MLP neurons of a small language model. Each row is named by its layer, matrix (gate and up: input weights) and neuron, and shows model dimensions 64-191. Each number is 500 + 50 x the weight over its row's rms, rounded and kept within 0 to 999. Numbers have three digits each. A neuron's up and down rows have the sign that makes its largest values positive.
After each neuron's rows, "fires in" lists the words (lower case) most often at its 100 highest values on Wikipedia text that the model never trained on.

L8.gate317:549475429456462561476515450424468484528426532548454471417494549460520579478477484533527549566417625443412557480477494431484487472540485478482572417515422523411485507526524492524471443498408509461561446496567542519496521422470450500526571408420488492594489500552498555615401596618489507474559589495500590504486449403500545545484532489607514470508574497507469528472542529516525617529460
L8.up317:500469486529482455533520442451453490534506576541439511379463463410592469434424525527456479431459519572498512508551487458585523505480560554459469546447467467456538450572525440512402425543523515459530514575520516507496494486475442474397394486471470528531504381492607618476499508535529515515470491546460384551440426610480435491411505534524531507482356544562480427398559511447479492480551
fires in: "as", "of", "preceded", "defeated", "joined"

L2.gate82:481538537523484595482516527451526494522482481450552443547499509483546504505456417589504516551486465608444487433506426501535443415545474421424563536525492534505478499548572428572642452499598497573442497555466453526559494531542560482547484453483495418563510567446449563531415423469450533530533600594446457547527550465493508541485479532479478604523477543590515476472595492597511529501461
L2.up82:544534481473545516561521506530545421556536496450464582448494465481590439589444591552465513458542483508371436550515552553473521525446436419464481535540513531445516512460535485535580571499534460535429509619439443439507416404501600517528432483567515556547508477438410528539498558526549495525498540461519493499468540502472462485520431523562515559437460545522492460429615534592523449600489
fires in: "only", "best", "half", "having", "host"

L2.gate154:492514582464577534506492481464519557568500514464467536547424584480544585570468496514419438577477499465543488522594455514500576417387485507551600585519413469430393487574572440555427462538428528435564503528524515462497417495540497453582445486506451607459448485510504575523442425484453467491474525602539468469514576483492508477417509477488526578609526598532511425509515460460490483458587
L2.up154:475468553388469524527547494522497491423450567489534477487527481474484518520499545489503441583473510390579447414524510568564454525437556577542496571526478421485563559462550488549495486500560543486435437450556520564472499574524505458472500569478536483479551419468562526483578513533442521422513513623517445498431592495506507448454388547574560538559459507459482492494523710535556486468576
fires in: "committee", "them", "suzuki", "hiroyuki", "nomination"

L2.gate383:533582508537424546466544432543473472444499546444479553457504527617420432443501517518489523487559660453538495422532489483503441519544507493594480519486501531541527474564528595479432511527487619382576538544445449503535545491422460596530523483540505435524525446615460483511524513471518500557489529437485445478503364464474440520482495495483514502391502451530538496507473412567535482606474
L2.up383:562417458477563506445536503514541503472507439497487484513535464504546442535467578475504435429521525587527509384557589395595471542507525514656491453552572532503526448443528551429551520505544532491421562565545504590501449563557484540599501572632547553436526386464469390468579574526504510493466454454415409487490484549499505457504486512424468499495557440595470501499541438510441504497544
fires in: "he", "until", "remained", "remain"

L5.gate408:475499422463466538473522433430559456533571565624532573545462573566520527472563527494521539449491544396542502587558477415496481541534459587548456491537589498460474540469507492567459512526501487475515496496506564522550521533645515507521493443492526490538579530396534474544493446482510454474472555533493420501451549428466432398394485559411504396469575565487486502505504603431592468419471
L5.up408:525468491455474537520431497492534436555572503559448546467556563483545524488437460524542518525555613578518486525492564542559544488523428504539494455609554458403500477482412591388506483555418464459413500501524493435464477455454498476455467556541442469503450477461592481392485569469460546542412481498458492522510493475518521479515528532572623459463487605485509399542550622448537370490557
fires in: "committee", "them", "do", "francisco", "does", "economics"

L8.gate137:534499482513419491490500485446516445450459454549474532462521424485554564434540584512476511497506651525559563519554447490449428518496536489564431476526490447549512498536451499547532489474477527459609474426460516464497399521461485478583487527504474444498499435486587595511508594434511461537387525378545530482532580476516488542502581498524400456558579401581577520454534539411472504447497
L8.up137:592561495543469519618485488558514566499549502476580455475483511557563488518584414549469539522438505512494536449494496639472540549463610475451466526483606526488517570464510532461522469491416422370487521490505534514622516488411531567446528489461422538571513467571489485555425483533504399485501555540475518520529417455515431512482496475463499525510492429540504395486501494413469648501530
fires in: "made", "found", "announced", "said", "most"

L7.gate289:500559521519529543503610460535538419474533511437580433455507605512456507434512435481525565405545437511468508519444521580444482580535535532451555522495532412445510526467525478517493484472462563548505507460502495438475542453515528523515527439481416456399552518485452492513545456568563404393570623443538528454525438448454438494540582578560573512475560494436555531437463534519513514501496
L7.up289:476523522555557589466452416580516531462558526505584464477543604466507452536490503541462573462535452539539451532477438480401540566459437537523474525504490408500487454457493500495546562503496395525486420487549518543513443452536448559446503507492511432491587560507533515505486507468593522492479593386506461475471537483483488506545582464551560500447571574524521535494491479520513496540394
fires in: "such", "served", "massachusetts", "mass", "continued"

L5.gate313:460545449468514514487428435392488470484433447432511511540459532525517564579510487557429506544464431521503554547490453456427557566520558515446536524436471512466468520515499509501444478404611552562537517445520524416404462538579416456466512449498549544515511528538442577497488423483486631482458532489522461593483434560517486436530462528495468495550436355441493475505465513450508475529565
L5.up313:476470608487531498491509570458557487533410465522621468364511501439524493435519593578455547518468547477490552518472509365512500505490477503528492536498413487483472514518497464529563479452597524511564492501518490485502487510512486426464497437583513505462516476421405545490562450449441533551477420505579513440492461484526525491478511521450448488544528402482460488424525542525434490477568
fires in: "from", "to", "the"

L2.gate390:393440545534441537440412574498451436499541522530616560467569528407430576439498444466518645543556438533462541579533554537457528442442451481454390523378527495508500551568579571525553530497472493554418524524434435496440572565487478486514422548495490499494516501500472552482453564462464537455519495518536539543391450493507512513544528437517467525366493452567518525461522455466520461591440
L2.up390:414483507494396572441425468622481446573530533518571542481558518472462584434541512480502582527651531487435483551547529521476559450471436402478450544450524417522470518546534573537576562550501490552459517465394477533527537536418453534510471533489405526509537529519485498480466567473535538399521467531498558544451507561527505502536577486563491536386514461508545548487616467537467462522530
fires in: "world", "star", "paul", "fra"

L6.gate361:496521509404414545461502579484513418479540607454503503440571510524480446526519495530523518550471506598591480537491493565529442485505528488546505518500566508478548550388595588566494504486422532424520612540544553481511504528486553616587481552470479479481564571401602479556491450530460534528507604570523501544423443491431454530588491539485477548561538485487523474424456454467487486630547
L6.up361:548504560478347512448538558526503532546511511425560475459472542490405538489385505381512513427492477462541427553429554445501489448519514490464479497521444479506479506473569549489518550450524519523494507522432452532450572555536451505514542546570558448428509516483461528491490429566494389487517428455463495449416512502540571596511416530455471517598527476402425485452573489399551433423503
fires in: "until", "following", "preceded", "announced", "began", "after"

L2.gate349:568572497571509503514566447556552626532569516470483489553561569487474527608474471550495623554540562462516476424458529489589454537491480523505508474599479547461446467548560585549526536467392562472469506525485510514428599507520526490437535438581504491532500451568508497479428494435477389504535437445517469481578482532495530534558548455454512527469552373481495492540461534540594485518566
L2.up349:630481502506485476551572497540569587530492534542481474532501518442510490527488475535482591552573525438489468463397494472520524630465458531494434512575533566452473519580559557471550571499457544470468455492541509498453570489498480508491422440520493424467472378559600452465476564456492435514527457453503504531494470437508492514541502450425438594425521473508452511473512538556619467528498
fires in: "two", "one", "three", "seven", "avenue"

L2.gate5:507566525507474423519489470488423519474571527499571477538483527478435460605452546548380453385476430531558494574468582459484504531499432542497488414531511523469501459530449470492533488539449400523484468494457475469540545449490481475453519568465461478518485475457421473489520458528505396438499521461479463445511481613503458501436453517642506530479485604547495492601563522580481369520520
L2.up5:545425546452547525606575503461544475474443540555558470494428616446437421456489493492455492548585507565566497571467602486432545527601516482479531442498550570561459557471417517533473525523452517498489496511489527521503429503512430586474429438519483391488518512430522500527442513462485454501479649566457476416475486478558438473462372511486533474520400587476500515474485576544492429560440
fires in: "well", "mexico", "joe", "rico", "colours"

L7.gate85:477505495458487440492509512481553388480510600572527572512490591518532541512417442455501407531442533625503446475519533480484475515655508549492593486512509500548468446548414446389517541469649494444472447459462501446478520427401482520537571514572573425415480492494467454455383499515477488444486469455565457503582528542516427414506528478572607522480465561444481491466529491503481484524413
L7.up85:616563467446500538470508553525486444460451498586429521512496552433561485458570494561600462495464578533531490461424484485468479466473451497497527536464600552482463387541474461464509498517503369505485523442465443561580572479529614424485470561496515556622484529520503492516378597549464485522513539454483424519573517533546490514437448642473444461436510534481488466474491463605521499560498
fires in: "of", "vice", "determine"

L2.gate327:492544449538440524447500436551530460501483487513450474521511420486536543504511481487425447492573498529468523469507520408517431441441471528516538424435577422452484579518591550510579522569436496513440422537466463451612433535510516492533502536445454426533499568522547524535465547589571479503541438530423558571510570484484497567471508457500432548493552561601467518468422603510513520515548
L2.up327:460506535561616452438473453499524460490428525462520482539604461426523634475438516545578485491559517500493483506516416430503511428571491543467571483490506492466430452533531434580470457501449528538486445438451465489464405467546450579460559562523513548459392575373554492574469479498476505640546543537559361602490505499462547544501540567539577550466457455505547571546505484507496537570450
fires in: "between", "defeated", "location", "faced", "placed"

L2.gate484:565499470513474493576472510464525446505500499447485477523474565490565501521545445479569549558466483536574566465487456471516568532535507440528513566510388494537640469513485636453505432550404518594372538458512440531445516409635512489485478564503520473491427493538519506516428492401524400454458615576510440556433473493466426501461582463487543549461563443506528536565573468432470524472509
L2.up484:586413490450526530524517468503513617491565512493586442457525442414518471404531532427593482441495515490500444414539583552452529467498373531496564497484571561476547506510586519473514535629524546479510542554386561526434484540472521482510518466466518532446484479473456437490578522453597463411539467430439568541523457408554613492492468439556478493495483428456473531529554493366464421501505
fires in: "usa", "china", "australia", "india", "lou", "louisiana"

L2.gate133:433519511498540431434526497498581511493457496551412557483504582561547504543509518553438503536412458462542449444557425467449526527532486483477593525502496439582460471441459512508403508395506502498499508599441510423505484555451453512503506547477426463452497601434497516538626501474480460472394486509423504555464460525531597497538449465489470573621481559452408477440557443525510547637515
L2.up133:519430563515518520518519482477529483415530476402498467479412515520541417453456478483438432501577479502506489484545423469560513516522477433442519548508503493414608568541467524482456461516511498576462663522478465475494471487581444506402537491475479568532505477485534418547467476566453455443520548437414500430437503383464544457505568502530449519485551485520371588598453504484533511582485
fires in: "from", "before", "until"

L2.gate170:501549571508457497469484560546511559525467553453482520540516551554506544494446567491428484569471490565478405557522588524436471469489477498453433481445549513411405450517490511491489505480506525456418572490470528435478501470507509490488514517540426528582473462403562461425504484552567555515419578452460524431484496425439444506563563563491581565519480413518401559497465489519472401525506
L2.up170:537551508474451560548496575373464464550530526451507541574549575492483466535472536520445471464438482492545478531554532586386479459467501598470505480502456453473460483567501470493557467552531589465422608500467484450464405488443562506520498499467413575409551443513562574439436470443611482485452560415513547395505533437526517543528513514511547504553548394509425574544478545524521487520511
fires in: "series", "season", "features", "featuring", "year", "feature"

L6.gate342:472538522532513539492529482654663469517358524504468544502429460460471546421513546566513479512452512527558509462518503503539476496535515439573528487455421459470499559461488433539517465501517512527434533603505474508605412470517572483549506506603510522513460466548525470442453513510422410571475446554541580551474524439455622518483502503432507541518561531525472519510511522538447614624604
L6.up342:421538584474494504499474468530588528416463510492542492430541477516496532519422507457459515442422582439366515450522475470543534452552571522559539522474562499524559464502503432464457479556542471473466534578371422539462471566545535489521438450514466532543491528491521414527417459467528474472447510531588384538548563496585553520503543586521464482494513622519470497531400459551436418488530
fires in: "of", "both", "two", "most", "those"

L5.gate291:426474445465456552516512513457603469543541475527468505592482457483524495505320448416480512416414487560523458511505580470479559436490510402488457536460452481531532513505467510519595431467532512400485501432460514512492484503490533531511446437500470543460550461490413525553436512466506509462593434511436430392486437600570481548497527471506494472488587429571468549610486422493459548562592
L5.up291:485452508556483585547543506391450519461510451462553520465451528399375471534492489456484498498502506560518494586410443462460452371471543514568507502570518550440580562506504517485558471485511460607519410506527480518491457600516517502478456522570528536477510559520478532461436473429507463485448497621475474466563533524484570586439511363533507523400531487500449513548483452456464504400545
fires in: "the", "s", "tour", "civic"

L6.gate431:533521460455535510447419484554501530415427548415556590524536483544545470597482548541536576380522465477566540537488561472467470487495530505471440536442445441548455425407386503411382521433424556476491518543531521582461499486568491506442510510509490559490575495453463468529484409448488570507481444558508479447519480543537528520528472511466503539577537533462471497424511442576342469497552
L6.up431:443493440493532550474447518465532563531450565515523449407485476544557443516534446541603477518444431530512394469540572545455478524483472505467445477546420411513474569480441504409500566500341522462498511450522534570504485505411569552451538518490453514558525450530484474581518493529446514528539498548441461608521438577494513562507551544475486529540527401482512455481376469456514598476542
fires in: "united", "our", "permanent", "purpose", "montreal"

L2.gate100:610451454529554439447503451562410479454474453541455539429561463473452548599501539465495554480477514496402558478519529502529488505540473519555488552487503501461413341516488442504612544490483606467470418473388505580565487560514478436524432594556484433488557454433561434521428431536616453487478545530471485557480488359499480655544449439493524529513536513505436550489560545511490496496474
L2.up100:494490558485517490480548529533411503412490520479483547475474569532483450544547488466495534554492549577523541515537476484503485551568501567556533528472492537584588414528499480456456435447462557561487494580428542505445396609515542527493518533480375579481521580524541470465476458531654434476486532515419531480495511441504461562514580456479393589509501550469420556527513448485558473523488
fires in: "more", "early", "vietnam", "hematopoietic", "strong"